From a checkpoint of a small transformer trained on Wikipedia.
Size: 10 layers, width 768, vocabulary 16384, 75.4M parameters.
Architecture: learned positions, biases, tied embeddings.
Training: a variant of Muon for these matrices, 596M tokens.
MLP neurons of a small language model. Each row is named by its layer, matrix (up: input weights) and neuron, and shows model dimensions 672-767. Each number is 128 + 32 x the weight over its row's rms, rounded and kept within 0 to 255.
A block is one neuron, or neurons of one layer that tend to fire together. Before each block is what it responds to, as a language model described it from the Wikipedia text at the highest values.

Description: Pre-verb infinitive/modal slot
L7.up1271 [121 109 155 111 113 171 125 159 134 111 143 150 148 127 117 132 141  94 173  96 183 177 110 147 179 159 162 156 107 163  97 130 118  89  93 133 110  81 153 134 175 191 165 107 179 159 120 108 107 186 182 149 116 115 187 105 136 147 151 100 116 117 167 108  98 134 127  62 159 176 137 156  85 117 188 158 164 116  97 122  87  94 131 160 158 102 142 141 180 160 145 154 155 172 132  84]
L7.up1868 [119 121 107 150 137  70 138  95  68 114 151 133  98 120  66 156 145 153 110 141 144 137 164 121 110 136 114 121  96 158 113 125 151  87 182 114 126  92 160 116  70 139 162  86 186 134 138 113 155 173 153 120 107 180 182 147  96  47 147  64 134 101 116 145 156 159 115 109 164 119  66 108  85 156 104 141 195 169 147 153 129 108 170  63 131 149 138 127 119 175 114  74 134 136  83 133]
L7.up1931 [ 88 103 131  84  85 140 118  52 137 201  97 167 160 109 115 174 142 121 215  84 153 102 173 127 166 111 126  84 163 144 108 153 116 149 104 119 122 123 104 154 123 140 164 107 193 121 143 135  92 119 137 109 153 183 164 130 158  97 160  99 135 145  81 168 169 141 123 139  94  83  81 181 105  86 122 157 153 146 111 171 111 103 125 115  93 136 155 130  45  75 101  95 113 100 135 129]
L7.up2025 [106 136 101  85 137 124  86 132 125  96 131 113 188 151 144 131 147 132 125  59 184 135 121  94 125 138 170  76 149 196 140 138  52 124 143 123  80 147  68 112 118 160 114 135 172  88 137 156 123 131 142  98 113  78 109 102 160 135 165 164 124 170 145 110 158 122 116 128 156  84 146 140 151 165  84 121 159  65 115 118  89  93  94 124  96 144  91 104  95 169  89 138  93 124 146 199]
L7.up2267 [132  94 116 106 108 140 119 100 162 136  71 146 160 142  78 114  73 114 153 144 174  95  85 105  90 166 171  42  92 140 148 130 108 149 127 126 114 142 136 151 140 170  78 118 137 124 105 100 135  63 153 103 144 157 192 114 169 109 132 162 133 165 155  69 142 183  87 103 104 110  82  62 136 178 183 188 157 109  92 148 117  71 136 209 127  74 125 127  68 171  98  90 132 136 197 176]
L7.up2348 [ 93  71  99 118 153 111 110 122 120 152 120 108 152 156  84 127 111 102 118 143 144  93 138 105 122 110 131 179 129  86  95 113 109 160 133 149  71 125 113 108 108 102  74 155 143 114 138 137 133 138 166 147 134 167 150 170 193 120  40 135 162 145 197  70 155 152  93 151  79 117 173  89 102 150 163 210 156  72 142 130  83 171  96 129 126  70 135 153 148 141  94  92 144 114  97  88]
L7.up2365 [121 132 106 153  84 161 129  96 131 123 128 117 116 157 118 135 130 116 176  59 110 173 123 132 107 123 142 164 199  65 119 141  74 115 101 129 123  92 103 119 128 145 129  93 120  77 159 117 141 185 111 147 174 159 157 136 135 124 114 169 195 102 111  84 148 142  97 109 134 154 170  56 127 173 151  87 108 120 158 130 120 145 110  86 162 139 131 137 153 146 127 151  42  84 136  68]
L7.up2799 [111 119 157 176  40 130 123 155 142 139 137  54 139 141 127 117 133 124 148 114 104 150 112 121 133 155 138 156 179 139 103  75 127 131  72 116 158 167 145 106 148 176  88  90 163 126 168 152 138 171 127  90 121 139 108 178 156 159 123 147 178  76 127  98 133 175 118 141 145 142 142  63 178 124 177 166  79 164 129 151 119 152 127  59 114 160 143 101 119 116 135  84 146 136 125 140]

Description: Pre-verb infinitive/modal slot
L5.up614 [159 152  84 124 105 176  66 149 155 122 156 180 157 178  97 156  83  83  94 126  90 146 123 124 108  94 137 156 194 125 128 106 134 125  84 175 141 113 136 152  85 143  70  97 145  98 100  65 111 113 143 110 131 142  62 119 178 114 112 198 121  94 124  93  72 166 136 173 142  88 177 156  97 124 188 120  60 110 138 142 116 152 115 126 117 110 125 156 117  79  37 154 164 145 135  78]
L5.up1354 [176  66  44 127 114 176 134 119 164 144 153 156 179 150 114 143 117 133 129  95  58 183 154 144 103 104 163  83 117 134 123 145  97 147 136 148  90 110 139 132 128 131 134  99 114  70  55  68  81 194 186 164 153 160  93 101 153  90  89 102 144 127 117  88 117 165 121 145 141 140 112 183 144  76 158 119 134 131 100  65 156 159 117  67  87 120 152  98  89 139  40 106 133 112 140 141]
L5.up1422 [108 114 121 109 126 186  99  95 162 101 138 176 120 143  94  94 123 150 164 164 185 125 138 139  90 111 117 172 118  15  75  69  70 118  90 165 151 102 128 166  99 118 126 135 139  95 115 140 112 126 135 124 140 142 116 111 166 118 117 120 132 142 166 123 128 152  90 202 142 111 159 165 102 159 104  59  89 135  98 140 131 122 101 146 174 126  85 134 147 131  78 106 137 125 148 164]
L5.up1773 [132  93 109 145 118 164 138  93 149 148 146 131 157 163 151 184  91 159 146 102 129 113  90 103 123 154 117 125 147 175 149 149  92  82  81 140 172 177 125 139 183 150  88 115 118 129 119 127 124  82 106 153 138  88 118 123 133 181 108 168 168 113 151 115 108 120 121 163 126 164 183 158 138  86  90 123 117 129 134 106  89 146  94 148 149  97 112 161 126 155 104 103  80 105 156 116]
L5.up2325 [113 128  98 123 103 132  91 141 138 192 116 108 127  95 148 160 148  77 162  83  92 147 140 148 110 136 205 133 152  63 154  91  83 100  84  69 169 220  95  80 104 171 162  96 129 162 121 117  87 150 168 131 134  93 107 168  90 134  84 102 157  67 116 126 153 116  79  98 109 153  81 117 145 114 111  85  88 155 153 143  88  80 140 122 132 158 133 118 103 209 102  98 144 105 121  77]
L5.up2384 [156 178  93 107 118 185  35 105 178 160 145 108 148 121 191 158  54 131 175 135  83 137 138 120 175 127 161 123 165 139 112 140 108  81  77 143 166  86 104 110 165 138 109 104 104 130 129  99 112 125  98 141 138 128 112 162 129 143 133 125 104 116 162 119  86 142  74 103  92 162 158 103 149 106 178  68 129 112 176 117 110 170 157 166 136 157 165 142 139  73  70 134  94 145 135  86]
L5.up2426 [138 147  73 166  86 141 138 129 145  95 138 100 160 127 115 150 132  75 167 131 186 163 112 143 150 143 155 142 177  89  87 142 128 125 117 134 192  82 107  96 150 156 144  64 150 109 149 122 127 132 197 172 171 167 124 155 162 149  76 154 207 144 122 156 110 111 128  81 156 127 103 102  96 169  67 125  56 165 154 141 120 118 131 118  80 123 125 104 195  94 174 139  88 104 106 103]
L5.up2604 [147 101 112 135 125 199 121 165 158 149 118 141 118 151 117 123  90 136 100  48 130 158 184 103 125 108 134 122 167  92 128 106 152  55  44 133 142 177  99 141 168 145 137 131 166 116 118  92 161 156 118 132 103 189 110 114 173 139  77 116  76 104  96  83 136 133  99  72 113 103 130 133 130 142 152 175 166 102 121  91  66  89 130  90 103 163 178 159 157 156 100 121 100 173 157  93]

Description: Row-ending table pipes
L5.up578 [151 111 142  82 189 175 156 128 164 144  93 180 147 164  86 137 125 123 131 114 122 147 152 106 129 131  79 145 118 160 133 180  83 183 207  89  58 142 160 127 144  82 160 172 194 109 191 116 109 112  93 114 145 193 135 147 106 194 137 136 116  97 127 103 110 103  88 213 143 153 175 181 181 125 151 105 178 153 123 125 190 128 194 135 157 119 117 136 196 124 176 118 162 149 145 110]
L5.up589 [162 105 168 114 127 153 148 151 185 195 145 130 120 154 167 116 117 106 179 122 143 182 108 104 161 137 163 141 149 142 141 148 124 129 102 152 115 151  86  92 100  94 110 146 156 146 164 150 136 128 129 135 198  95  93  97 170 167 152  71 104 108 131  54 160 126  85 157 109 109  66 181 157 147 149 114 152 100 131 141 129 114 115 176  74 122 137 110 110 100  92  96 116 131 185 139]
L5.up762 [125 101 103 147 137 145 147 150 116 144  94 116 155 132 149 167 145 188 140  39 137 142  83 130 128 128 168 141 168 143 163 151 129 196 103 143 141 146 108 117 154 164 163  48 118 139 121 119 180 195 122 116 141 115  99 137 169  91 170  97 118  67 141 144 122  84 103 145 135 180 123 132 102 140 193 111 100 101 144 205 161 108 134  93 122 159 137 127 138 121 146 152 119 144 115 121]
L5.up1322 [107 110 103  62 129 165 116 108 190 126 143  91 154 146 105 111 166 112 121 117 109 168  96 169 183 111 178 152  98 147 123 173 121 143 129 146  48 117 115 131  73  79 122  94  96 124  91 134 145 106  79 144 112 130 111  83 168 115 110 155  72  77 127 134 165 175 120 176 178 141 132 120 146 150 132  96 128  89 129 127 197 100 119 103 121 132 126 120 148  92  70 146  87 136 175 129]
L5.up1402 [137 112 119  98  91 144 193 153 151 152 122 100 115 117 142 162 131 151 127 149  84 121 120  66 128 166  96 149 102 104 114  48 103 174  96 156 174 115  41 161  72  95 165 114 138 128 121 143 164 136 133  71 131  97 120  57 124 105 148 155 134 190 142 153 125  91 132 119 104 108 109 113 124 138 171  93  95 133 117 204 136 161 110 132 131  84 127 188 121 134  90 103 182 168  95 122]
L5.up2059 [140  93 106 160 154 133 164  92  91 108  76 137 146 154 161 160  65  85 150  83 120 162 125 176 123 140  77 104 119 147 104 124 151 147 116 135 150 153 161 119 209 145 173  79 130 142 137 108 112 163  54  93  97 143 101 129 160 128 134 123 139 143 148 140  79 181 162 130 112 147  20 132 118 107 145 124 117  73 108  82 156  93 138 111 125 149 138 168 151 187 125 138 163 101 108 136]
L5.up2493 [107  97 103 145  85  94 162 153 152 137 114 143 126  91  61  71 185 133 176 151 160 132 137 115 141 106 159  85 168  78  83 116  89 152 106 111 145 182  87 173 202 110 189 153 152 125 136  83 157 167 112 212 111 154  65  65 146 136 124 136 137  80 134 169  96 125 124 162  89 122 153 130 125 111 124 133 151 113  79 124  66 155 135 113 153 158  96 104 145  71 176 165 153 100 187 114]
L5.up2907 [ 99 159 143 143 109 147  86 113 139  84 113 108 164  98 127 146 177 156  87 117  85 126 171 152 138  95 156 105 111 137 164 123 190 154  93  97  82 109 121  93  75 119 129 130 111 151 194 128 158 144  82 137 131  92 138 109 112 150 111 163 122 100 102  85 172 173 101 137 106 104 183 106 115  86 178  93 168 125 140  31 109 151 138 155 113 118  97  86 155 141 164  89 131 148 109 126]

Description: Sports season and competition names
L5.up79 [102  71 133 178 175 137 111 132 163 137 128  76 143  83 139 150  83 146 133 136 127 119 148 108 168 168  90 129  93 145 169 129 146 123 119 120  91 152  68 154 152  80 163 192 106 142 185  88 156 138  94 159 133 214 135 101 130 143 141  84 110 119 121 125  81 123  97 116 151 142  74 178 140 140 167 128 135 112 133  79 106 149 137 140  88 138 207 109  98 126 110 133 111 133 120 108]
L5.up427 [170 133 135 158 139 124 106 125 133  95 158 200  95 118 120  53 133 168 145  77 116 151 172 203 166 157 136 178 105 112 112 106  85 129  87 146 187 136 125 116 131 134 140  70 158 156 189 154 168 124  84  96 116 178 148 125 137 159 157 162 148 135 153 113 117 145 125 176 159 144 159 157 100 130  29  85 131  98 119 130 141 133 141  78 141  86 104 140 152 117 164 134 144  96 183 129]
L5.up575 [ 54  79 127 103 113 173  46 146 104 110 133 151 132  67  96 200 125  88 120 114 177  97 132  81 133 136 119 111 140 155 134 167 165 151 132 152  96 124 120 109 138 125 114 174 142 154 152  96 113 137  92 161 157 132 134  52 123 153  98 131 132 101  67 148 166 129 104 170  68  83 122  91 145 113 111 185  98 198 119 132 190 115  76 147 126 151 118 161 115 128 100 147 106 136 102 146]
L5.up1110 [ 93 119 208 121 113  89 111 132 117 144  74 163 127 101 122 123 131 163 100  96 118 107 163 102 112 149 152 127 178 132 219 141 178 154 116 136  85  74 146 121 171 128  64 102  67 149 161 113 130 105  68 121 187 137 165 146  67 115 127 147 112 177 110 163  92  95  92 136 148 110 125 165 156 218 108 128  88  99  93 122 133 170 137 138  50 100 186  91 190 146  77 186  92 112 146 126]
L5.up1405 [ 92 101 108 149  95 105  64 139 112 146  64 117 126  71 115 128  88 129 108 111 106 134 188 155 155 167 152 174 115 143 126 118 126 161 124 107 129 104 160  90 145 105 113 127 128 116 145  90 109 142  64 181 142 126 103 171  75 143 112 212 122 138 109 150  83 133 116  91  73 104 123  75 151 136  68  54 117 101 179 137 121 205  83 143 100 124 138 125 113 188 154 154 120 143 124 117]
L5.up1916 [101 108 199  92 131 116  74 149 178 102 154 205 152 110 181 114  77 196 128 117 112 148  98 157  94 155  92 118 125  86 171 139 185 159 157 101 194  93 111 140 140 126 126 154 146 167 149 126 132 159 116 180 130  99 137 107 123 129 158 157 135 117 141 119 134 181 117 123  89  72  99 150 129 174 149  97 120 121 152  88  88 131  82 176  85 121 138  94 129 165 110  99 154 153  91 149]
L5.up2481 [131  91 169  53  72 155 125  99 116  58 145 177  80 155 127  83  75 136 102 136  90 218 168 139 108 159 105 120 124 117 159 134 195 109 129 126 161 108  99 113 162 105 107 116 115 152 131 121 128 117  99 194 129 135 175 129 117 112 103 176 118 152 128 126 137 184  87 125 114 118 154 104 128 179 163  83  86 127 128  80 119 132  81 144 122 148 113 185 144 163 136 167 138  94 122 150]
L5.up3026 [ 74 151 111 121 108 165 117 102 126 123 146 181  63 109 122 179 111 113  69 114  95 144  67 246 168 120  96 112  88  97 140 168 136 148 151 164 115  84 140 168 104 127 102 167 107 128 107 127  68  87 144 137 104 130 120  94 127 115 146 164  81  98 154 162 123 194 125  82 167  98  93 145 111  77 197 122 182 128 155 122 191 169 171 154  77 174 139 127 139  90  74  75 153 145 147 174]

Description: Sentence-ending punctuation
L7.up190 [103  99 127  90 103  96  74  85  86 162 138 115 165 157  91 112 156 124 119 151  89 101 119  88 107 167 121  89 180 152 134  90 170  78 150 132  97  76 123 164 116 161 134 114 147 108  97 111 117  94 171 135 135 141 117 173  63 179 115 153 135 120 129 236 116 107 170  88 180 133 129 127 189 111 136  87 166  88  78  93 115  97 146 155  79 104 148 153 131 121 161 140 136 143  97 130]
L7.up221 [116 137  86 123 198  81 138 177  74 133  88 165 131 183 119 130 115 156 155  90 204 187  85  80 135  91 119 147 154 141  83 136 149 131 154 119 143 161 190  92 164 141  88 113 174 162 127 179  60 152 130 135 125 141 154 125 146 150 177 119 100 135 138 152  92 119 186 129  90 107  64 104  70 114 123 137  72 158 145 234 184  99 143 129 106 116 151 120 106 143 167 137 113 150 159 123]
L7.up745 [154 141 195 196 159 168 129 216 164 138 143  84 101 109 100 107 147 124 106 189 203 142 135 161  94 170 159 134 119 148 100 130  89 133 158 155 135 144 133 157 131 153 111 151 130 106 105  69 144 144 170  93  80 149 134 188 128 128  92 120  43 141 147 151 119  93 111 119  95  79 127 100 221 129 141 168 109 114 158 117 142 121  90  75 123 158 109 137 225  97  97 145 136 163 164 121]
L7.up903 [106 126  94 148 128 170 109 187 172 147 148 156 113 144  99  97 167 136 106  75  66 133  88 183 137  85 155 111 164 143 181 117 123  92 154 160 116 117 129 144 137 119  26 118 117 115 141 139 122 110  63 176 118 106 153 113 111 106 125 157 131  75 155 110 174 106 139 122 131  65 118 152 161 144  87 116  90  72 155 132 121 101 122  78 168 138 107  91 136  82 151  97 107 112 140 157]
L7.up917 [118 107  83 139 144 127 138 103 105 170 104 100 130 144 132  97  93  92 126  42 146 119 122 146 140  86 114  95 145 127 118 129 138 139 152 150 125  69 181 166  98 176 165 153 137  86 125 121 149 135 155 142  99 123 123 123 126 105 130  94  93 170  78 113 117  88 142 134 148 152 116 168 122  83 138 122 103 160 159 142 152 101 118  81 127  92 156 127 114 112 166 156 139 124 157 102]
L7.up1374 [ 94 221 126 183 209 149 148  98 152  80 131 131 192 152 117 154  99  87  59 140 165 150 104 121  93 167 101 106 169 104 123 123 131 117 116 112  88 185  84 154 157  92  82  81 109  71 131 129 125 178 141  98  96 156  85  85 141  73  71 200  92 158 108 118 105 138 159 109 103 191 171 196 164  93 189 135 101 123 125 116  87  73 158 115 140  81 105 151 161 125 117 138 192 154  81 109]
L7.up2856 [112  93  88  63 172 110 142 134 178 101 115  98 120 175 102 116 118  95 177  83 165 175  70 166 136  89 109  96 110 120 141  87 142  79 171 116 125 170 120 151 190 154 159 124 151 138 142 126 108 108 177  60 153 129 115 135 118 106 186  97  67 165 110 139 108 144 101  90  82 132 101 218 163 154 103 104 170  95 124 156 140  73 113 131 100 136 133 138 157 157 113 152 119 128 149 128]
L7.up2931 [ 80 137 131 138 144 173  94 152 142 157 146  84 133 115 136 156  92 193  84 154 104 154 111 125 160 115  57 169 121 135 184 100 143 137  90 136 154 145 201 109 102 167 169 117 135  87 175 175 154 112  85 142 168  63 129  93 140 132 109 138 102 149 185 116 159  79  74 179  84 135  88 146 136  98 130 162 114  56 128 168 173 141 122 105 120 160 129 183 191 110 166  81 147 156  72 102]

Description: Before technical substance nouns
L7.up216 [135 106 132 136 140 157 188 111 167 123 156  98 135 127 204 125 126  96 108 140 124 124 129 168  73 129 144 151 126 125 139  97 136 174  75 127 155 135 120 143 101 100  92  99 151 119 117 139  80 128 117 210 122 115  99 169 134 121  45 105 153 172 151 107 119 160 177 147  84  95 146 133 110 108 188 142  93 108 176 100 132  80 116 148 118 114 132 174 126 168 134 112  64 180 134 138]
L7.up611 [117 132 108 106 146 111  99 128 116 120  98 170  88  99  83  99 137 179 120 130 143 127 126 115 154 159  99  99 126 137 129 129 169  89 197 120 148 161 164 118  63 161 148  82 129 119 137 162 149  96 126 139  60 137 134 154 132  86 107 150 129 121 135  80 118 102 123 109 134 123  97 158 137 134 144  95 133  93  73 195 134 107  92 188  78 179 171  57 148 182 152 140 153 106 122 143]
L7.up799 [165  73 123 102  67 116 121 118 160 119 150 135 138 147 167  81  98 147 100 176 139 161 138 190 136 152 150  94 105 137  46 118  91 125 180  72  64 142 107 133 142 163 114  88 171 114 137  60 117 102 129  83 143  38 120  95  70 163 183 138 164 188 132 125 117 138 117 153 115  92 123 185 123  73 120  62  96 141  24 172 150  95 145 165  85 115  80 153 146  90 140  59 169 168 114 122]
L7.up1074 [129 114 119 148 134  85 164 154 120  97 110 178 120 183 103 168 109 111 130 121 165 133 149 142 153 129 214 133 122 130  74  84 117 141 160  77 113 109 107 157  87 151 188  79 147 116  98 141 148  91 166 117 128 147 150 143  97  90 122  74  98 163 120 106  99  91 116 106 118 176 148  99 126 105 111  74 242 137  87 109 151 113  73 179 113 121 140 176 164 136 129 100 124 134 126 152]
L7.up1257 [147 110 117 100 132  95 169 112 152 140 167 151 112 156  50 105  82 155 105 171 152 113 124 142 207 112 111 173 204 112 112 107 134  90 128  49  74  82 141 181 162 142  33 127 216  83 113 182 140 126 121 138 171 144 139 127  78  43  94 129  86 141  89 145 115 103 172  82 158 168 111 102 121 125 174 120 118 102 116 141 134 126  62 143 155 144 140 110 137 147 146 170 132 109  94 160]
L7.up1673 [ 29  98 106 138 142 153 106 142 138  62 153 197 116 114 121  95 111 124 171 123 170 125 104 139  78 163 167  95 154 118 121  73 160 133 137  94 152 124 131 145 140 157 103 142 164 112  78 197 157  70  89 192  90 138 113 125  95 132 184 107 139 163 121  97 131  97 161  84 102 104 145 160 143 145 150 137 150 114 136 128  64 150 123 152 124 105  47 175 141 149 154 127 127  54 112 151]
L7.up1928 [119 129 106 198 149 147 119 138 112 135 178 104 176 130  57 102 106 130 137  83  95 136  88 105 122  97  84 169 108 129 183 156 106 103  98 120 104 107  77 138  88 132 165 133 143 166  97 139 131 164 121 170 129 122 185 116 147 129 123 115 112 178  76 152 118 127 128  74 122 124 102 157 146 107 181 122 169 104 129  92  81  93 130  83 139 109 122  59 125 158 102 165  83 111  95 113]
L7.up2046 [163 141 134 168 146 145 124  41 128 168 151 124 163 117  80 108 102  85 171 115 121 131 150 145 105 126  80 168 136 144 127 118 124 139 121 102  97 126 122 157 148 166 108  76 187 124 118 178  79 135 181 162 142  47 144  96 121 112  62  67 124  85 109 147  84 113 113  95 131 135 120 120 148 126 140 120 102  95 191 111 126 112 143  66 154 102 115 131 130 133  97 132 135 142 134 116]

Description: Period and dot tokens
L4.up1725 [145 118 154 155  77 142 116 114 159 164 129  49 108 172 140 148 118 125  62 168 112 137 131 192  82 133 153 150 130 100 120 159  89 132  73  92 201 135 138 119  86 102 150 121 139 143  79  93 105 162 147 126 112 134 106  87 148 143 117 129 158  84 150 143 109 144 134 174  49  82 135 127  96  64 106 162  80  74 173 119 139 118 107 152 100 133 125 124 124  81 101  64 137  85 136 144]

Description: Technical-text mid-phrase tokens
L5.up180 [ 67 109  85 108 111 136 147 137 203 127  83 175  93 128  69 185  55 147 154 102  82 193 111 116 114 121 106 140 153 111 187 124 145 151 139 107 105 124 110 163  99 119 110 170 127 151 132 168 101 122 105 103 161 109 132 152 153 133 152 146  69 131 154 133 138 126  96 141 148 193 109 162 221 132 158  88  87 170 146  59 106 138 151 155 124 127 110  76 137 131  84 145  87  99  92 128]
L5.up354 [ 95 126 108 146 155 100 130 123  50  57 135 141 120 156 167 125  81 163 160 140 165 141 179 101 114 117 158 143 140 148 176  84 119  90 139 113 137 181 124 108 120 140 148 157 128 116 159 144 121 132 145 161 191 115 124 107  52  98 129 101 128 174 101 142 173 141 162  64  99 150  96 104 114 107 113 103 112 118  95  61 164 134 108 108 130  84  68 138 123  63 149 152 161  98 108 179]
L5.up618 [ 99  70 187 155 201 131 174 166 128 139 151 145 166 107 113  95 116 159 151 129 157 133 158 159 110 124 119 119  99 130  66 117 136  73  94 138  59 134 114 144 138 160  93 119 118 109 165 129 195  90  92 137 179 174 153  54 136  82 193  77 132 156  94  75 161 198 182 118 128 169 144 135  76 127 175 133 180 127 121  97 112 142 150 149 143 161  89 124 129 130 112 112 107 175 154 119]
L5.up1644 [164  84 108 115 177  91 135  89 175  74 190 127  91 118 101 118 105 184 142 182 184 166 158 133 135  97  82 130 101 158 137 101 139 103 143 113 147 152 185 140  96 159 111 179 163 129  67 106 106  97 138 194 138 114 130 134  98 104 105 138 137 141  83 127 117 117 162  91 122 162  92 159 125 140 154 164 101 115 149 103 158  67 114 102 193 129  81 133 122 152 120 142 112 152 110 112]
L5.up1940 [ 87 165 110 132 124  93 163 140 165 134 232 149 132 109 152 105 109 164 153 168 112  79 156 125 143 132  80 141 141 139  90 131 138 114 153 131  97 108  91  72 123 158 111 146 112 147 138 149 146 138 139 148  81 110 134 140 117 112 139 160 143 131 143 140 117 138 137 116  92 148 122 134  89  99 136 109 109 126 137 107 142 140 177 102 154 160 160 160 203 189 131  61 123 167 122 154]
L5.up2128 [136  72  43 135 177 144 125 122 113 156 112 115  98  88  57 173 157 155 118 100  89 180 112 157 131 135 114 202 138 105 141  73 122 131 152  85 187 125  74 104 127  89  98 124 128 106 146 113 142 107 110 178  96 160 154 127 106  74 122  93  89 110  83 186 128 110  81 121 161 126 124 165 156 154 127 142  95 134 138  73 113  66 108  70 160 100 124 133 134 150 163  85 108 151  91 209]
L5.up2414 [142  63  97 135  35  88  73 158 186 185 161  91 205 177 154 103 109 104 156 117 177 158 172  74  26 172 129 164 147  59  57  93 191 130 100 112 122 124 151 147 143 149 103 142 135 109 172 138 133 170 159 161  95  50  97 101 105 110 100 157 135 132 125 143 117 141 123 146 166 144 100 104 155 162 159 117  74 152 125 123 141 135 119 142 123 134  93  97 158 127 130 140  77 122 123 153]
L5.up2650 [129  42 156  91 203 120 156  81 162 167 132  85 160 174 145  95 130 178 149 161 135 137 154 115 118 104  88 114 119 117 127  94 159  53 135 101  83 117 147 136 124 187 110 106 129 120  80  65 176 104 104 168 116  72 149 147 123  53 160 130 151 142  99 109 152 159 141 124 174 197 162 125 109 176 169 163  89 118 129 123 120 101  83 204 153 194 129  97 151 179 140 172 132 108  95 170]

Description: Verb-phrase slot after modal/to
L4.up2824 [123 164  56 195 105 168  75 166 115 121 190 124 111 185 168 128 132  57 132 130 160 123 137 124 111  75 175 192 151 164 100 134  79  85 102 131 162  51  45 123 173 172 150 100 138 107 159 112 123  98 172 219 163 107  88 174 187  79 123 159 148 154 134  75 166 133 110 146 156 115 109 119  83 134 118  86 116 105 125 149 118 222  97  97  93 117 153 198 146 153 119 115 111  93  69  77]

Description: Event and season names
L4.up294 [ 87 124  92 101 127  99  78 164 118 141 171 185 103  52 129 113 175 151 159 160 201 152 164 157 155 136 103 101 127  78 136 145 122 153  70 149 141 171 184 171  88 119  88 146  69 150  56 109 164 136  81 111 125 105 165 108 111 161 125 112 100 143  83 125 160 137 119 103 131 181 132 137 140 144  89 152 110  64 133  70  88 156 105 160  87  73 164 130 160 164  83 127 107 140  92 132]

Description: Physical materials and substances
L4.up1943 [160 121 187 145 157 118 164 121 193 111 125  90 117 139 122  79 123 123 124 163 110 171 154 132 123 170  97  86 102 160 132 123 113  94 156 113 118 136 126 155 100 135  79 164 130 145  55 131 123 163 128 130 162 106 139  79 115 105  80  92 117 156  97 140  86 131 217 174 158 121  94 133 134 118 113 158  96 170 143 114 116  96 147 141 118 161  82 122 132 123 122 117 102 191 129 122]

Description: Sports competition context
L7.up175 [ 91 141 160 143 117 174  88  98 101 103 128 162 148 145  74  73 167 177 176 131 139  87  92  80 139 117 103  75  84 156 135  98 113 132 130 137 173 145 135 120 109  97  86 146 143 186 135  92 100 110 153  85 136 156 120 136 166 143  97 136 152  97 136  84 166 133 166 119 152 145  78 158 123 136 124 139 122  80  87  81  76 103  98 145 122 108 123 162  98 101 149 185  87 116 180 136]
L7.up682 [134 167 111 135 107 179  94 111  55 110  39 130 151 131 139 202 127 217 130  92 125 178 107 124 106  99 143  79  82 173  81 119 160  77 129 134  53  87  86  98 153 160 118 126 181 130 116  92  66 100  99 118  97 112 151 102  65  97  70  93 118 148 124 140 117 171  89 159 138 154 121 159 119  78  93  57 119  74 119  65 183 159 197  94 173 131 123  87 107  61 107  91 178 161 112 163]
L7.up816 [142 182 151 111 170 131 138 126 145 101 133 127 154  47  91  54 133 141 130  95 121 169 152 100 119 160  77 113 112 133 146 145  61 105 164  61 118 138 164 172 125 159 128  97 125 133 164  76  77  85 138 127 136 215 121 145 101 100  91 119 133 177 157 163 171 129 104 127 111  70 122 181  78 120 113  79 120 123 118 113  97 114 137 108 125  43 133 176  77 104 182 169  97 180 123 127]
L7.up1452 [129 182 116 165 183 127 112 197 104 122 146 112 150  92  96 134 153 149 164 168 104 107 113 135 123 121 107 114 178 180 105 182 118 135 117 169 133  90 138 126  99 106  60  85 117 112  68  67  92 115 125 112  94 142 155 112  97 103 148  95 102 152 156 177 114 111 112 191 136 146 170 145  66 110 179 151 114  67 100 127 133 106 184 151 104 103 123 137  96 121 118 119  70 107 145 105]
L7.up1655 [ 64 127 110  70 141 149 121 117 150  67 143 147 130  91 128 123  94 133 126 167 159 126  86 175 131  97 139 144 164 154  87 188 107 146  80 120 119 141 145 111 150 208 133 141 173 168 152 132  80 154 128 145 151 192 106  80  64 103 127 167  94 107 114 153 125 104  87 105 121 138  83  67 141 115  95  99 192 104 140 150 139 130 130  88 123 114 168 138 128 118 103 167 147 125 145 155]
L7.up2250 [108 193 111 157 125 106 106 136  89 106 152 179 122  87 123  20 118  96 175  91 187  73 147 170 118  59  87 157 123  90  69 123  79  88 112 132 135 129 151 135 185 131 106  71  90 177  95  92 168 159 116 150 149 131 137 143  75 143  81 121  96 110  96 128 143 118  93 144 108 122  67 148 151 109 109  98  92  90 156 116 126 146  94 163 123 139 155 181 137 114 146 122 137 172 105 102]
L7.up2314 [114 154  92 160 135 151 118 161 142 127  56  94  93  67 164 193  99  96 125  99 155 115 138 138 147 108  93 130 106 112 143 122 103 161 123 171 123 128  97  99 160 148  74 149 150 151 134 131 130  90 120  92 156 116  94  98  81 115 112  92 131 115 159 132 100 129  46 158  96 154 110 135 105 123 149  99 140  99  95 126 153 135 101  84 109 124 126  98 118 104  62 115  90 172 187 136]
L7.up2595 [180 147 140 143 148  74 171  83 101 126 127 137 120 143 165 148 163  71 136 122 122 122 124  98 125 110  91  89 121 185 120  96  67  98 157 151  94 185 132 115 106 120  87 137 122 130 122  99 119 133 114 115 186 190 133  95 134 133 143 126 183 116  99 104 126 112 139  83  73 129 197 115 214  98 176 147 106 107 129 105 146  99 143 162 131  69 135 155 127 149 110 183 116 163  77 147]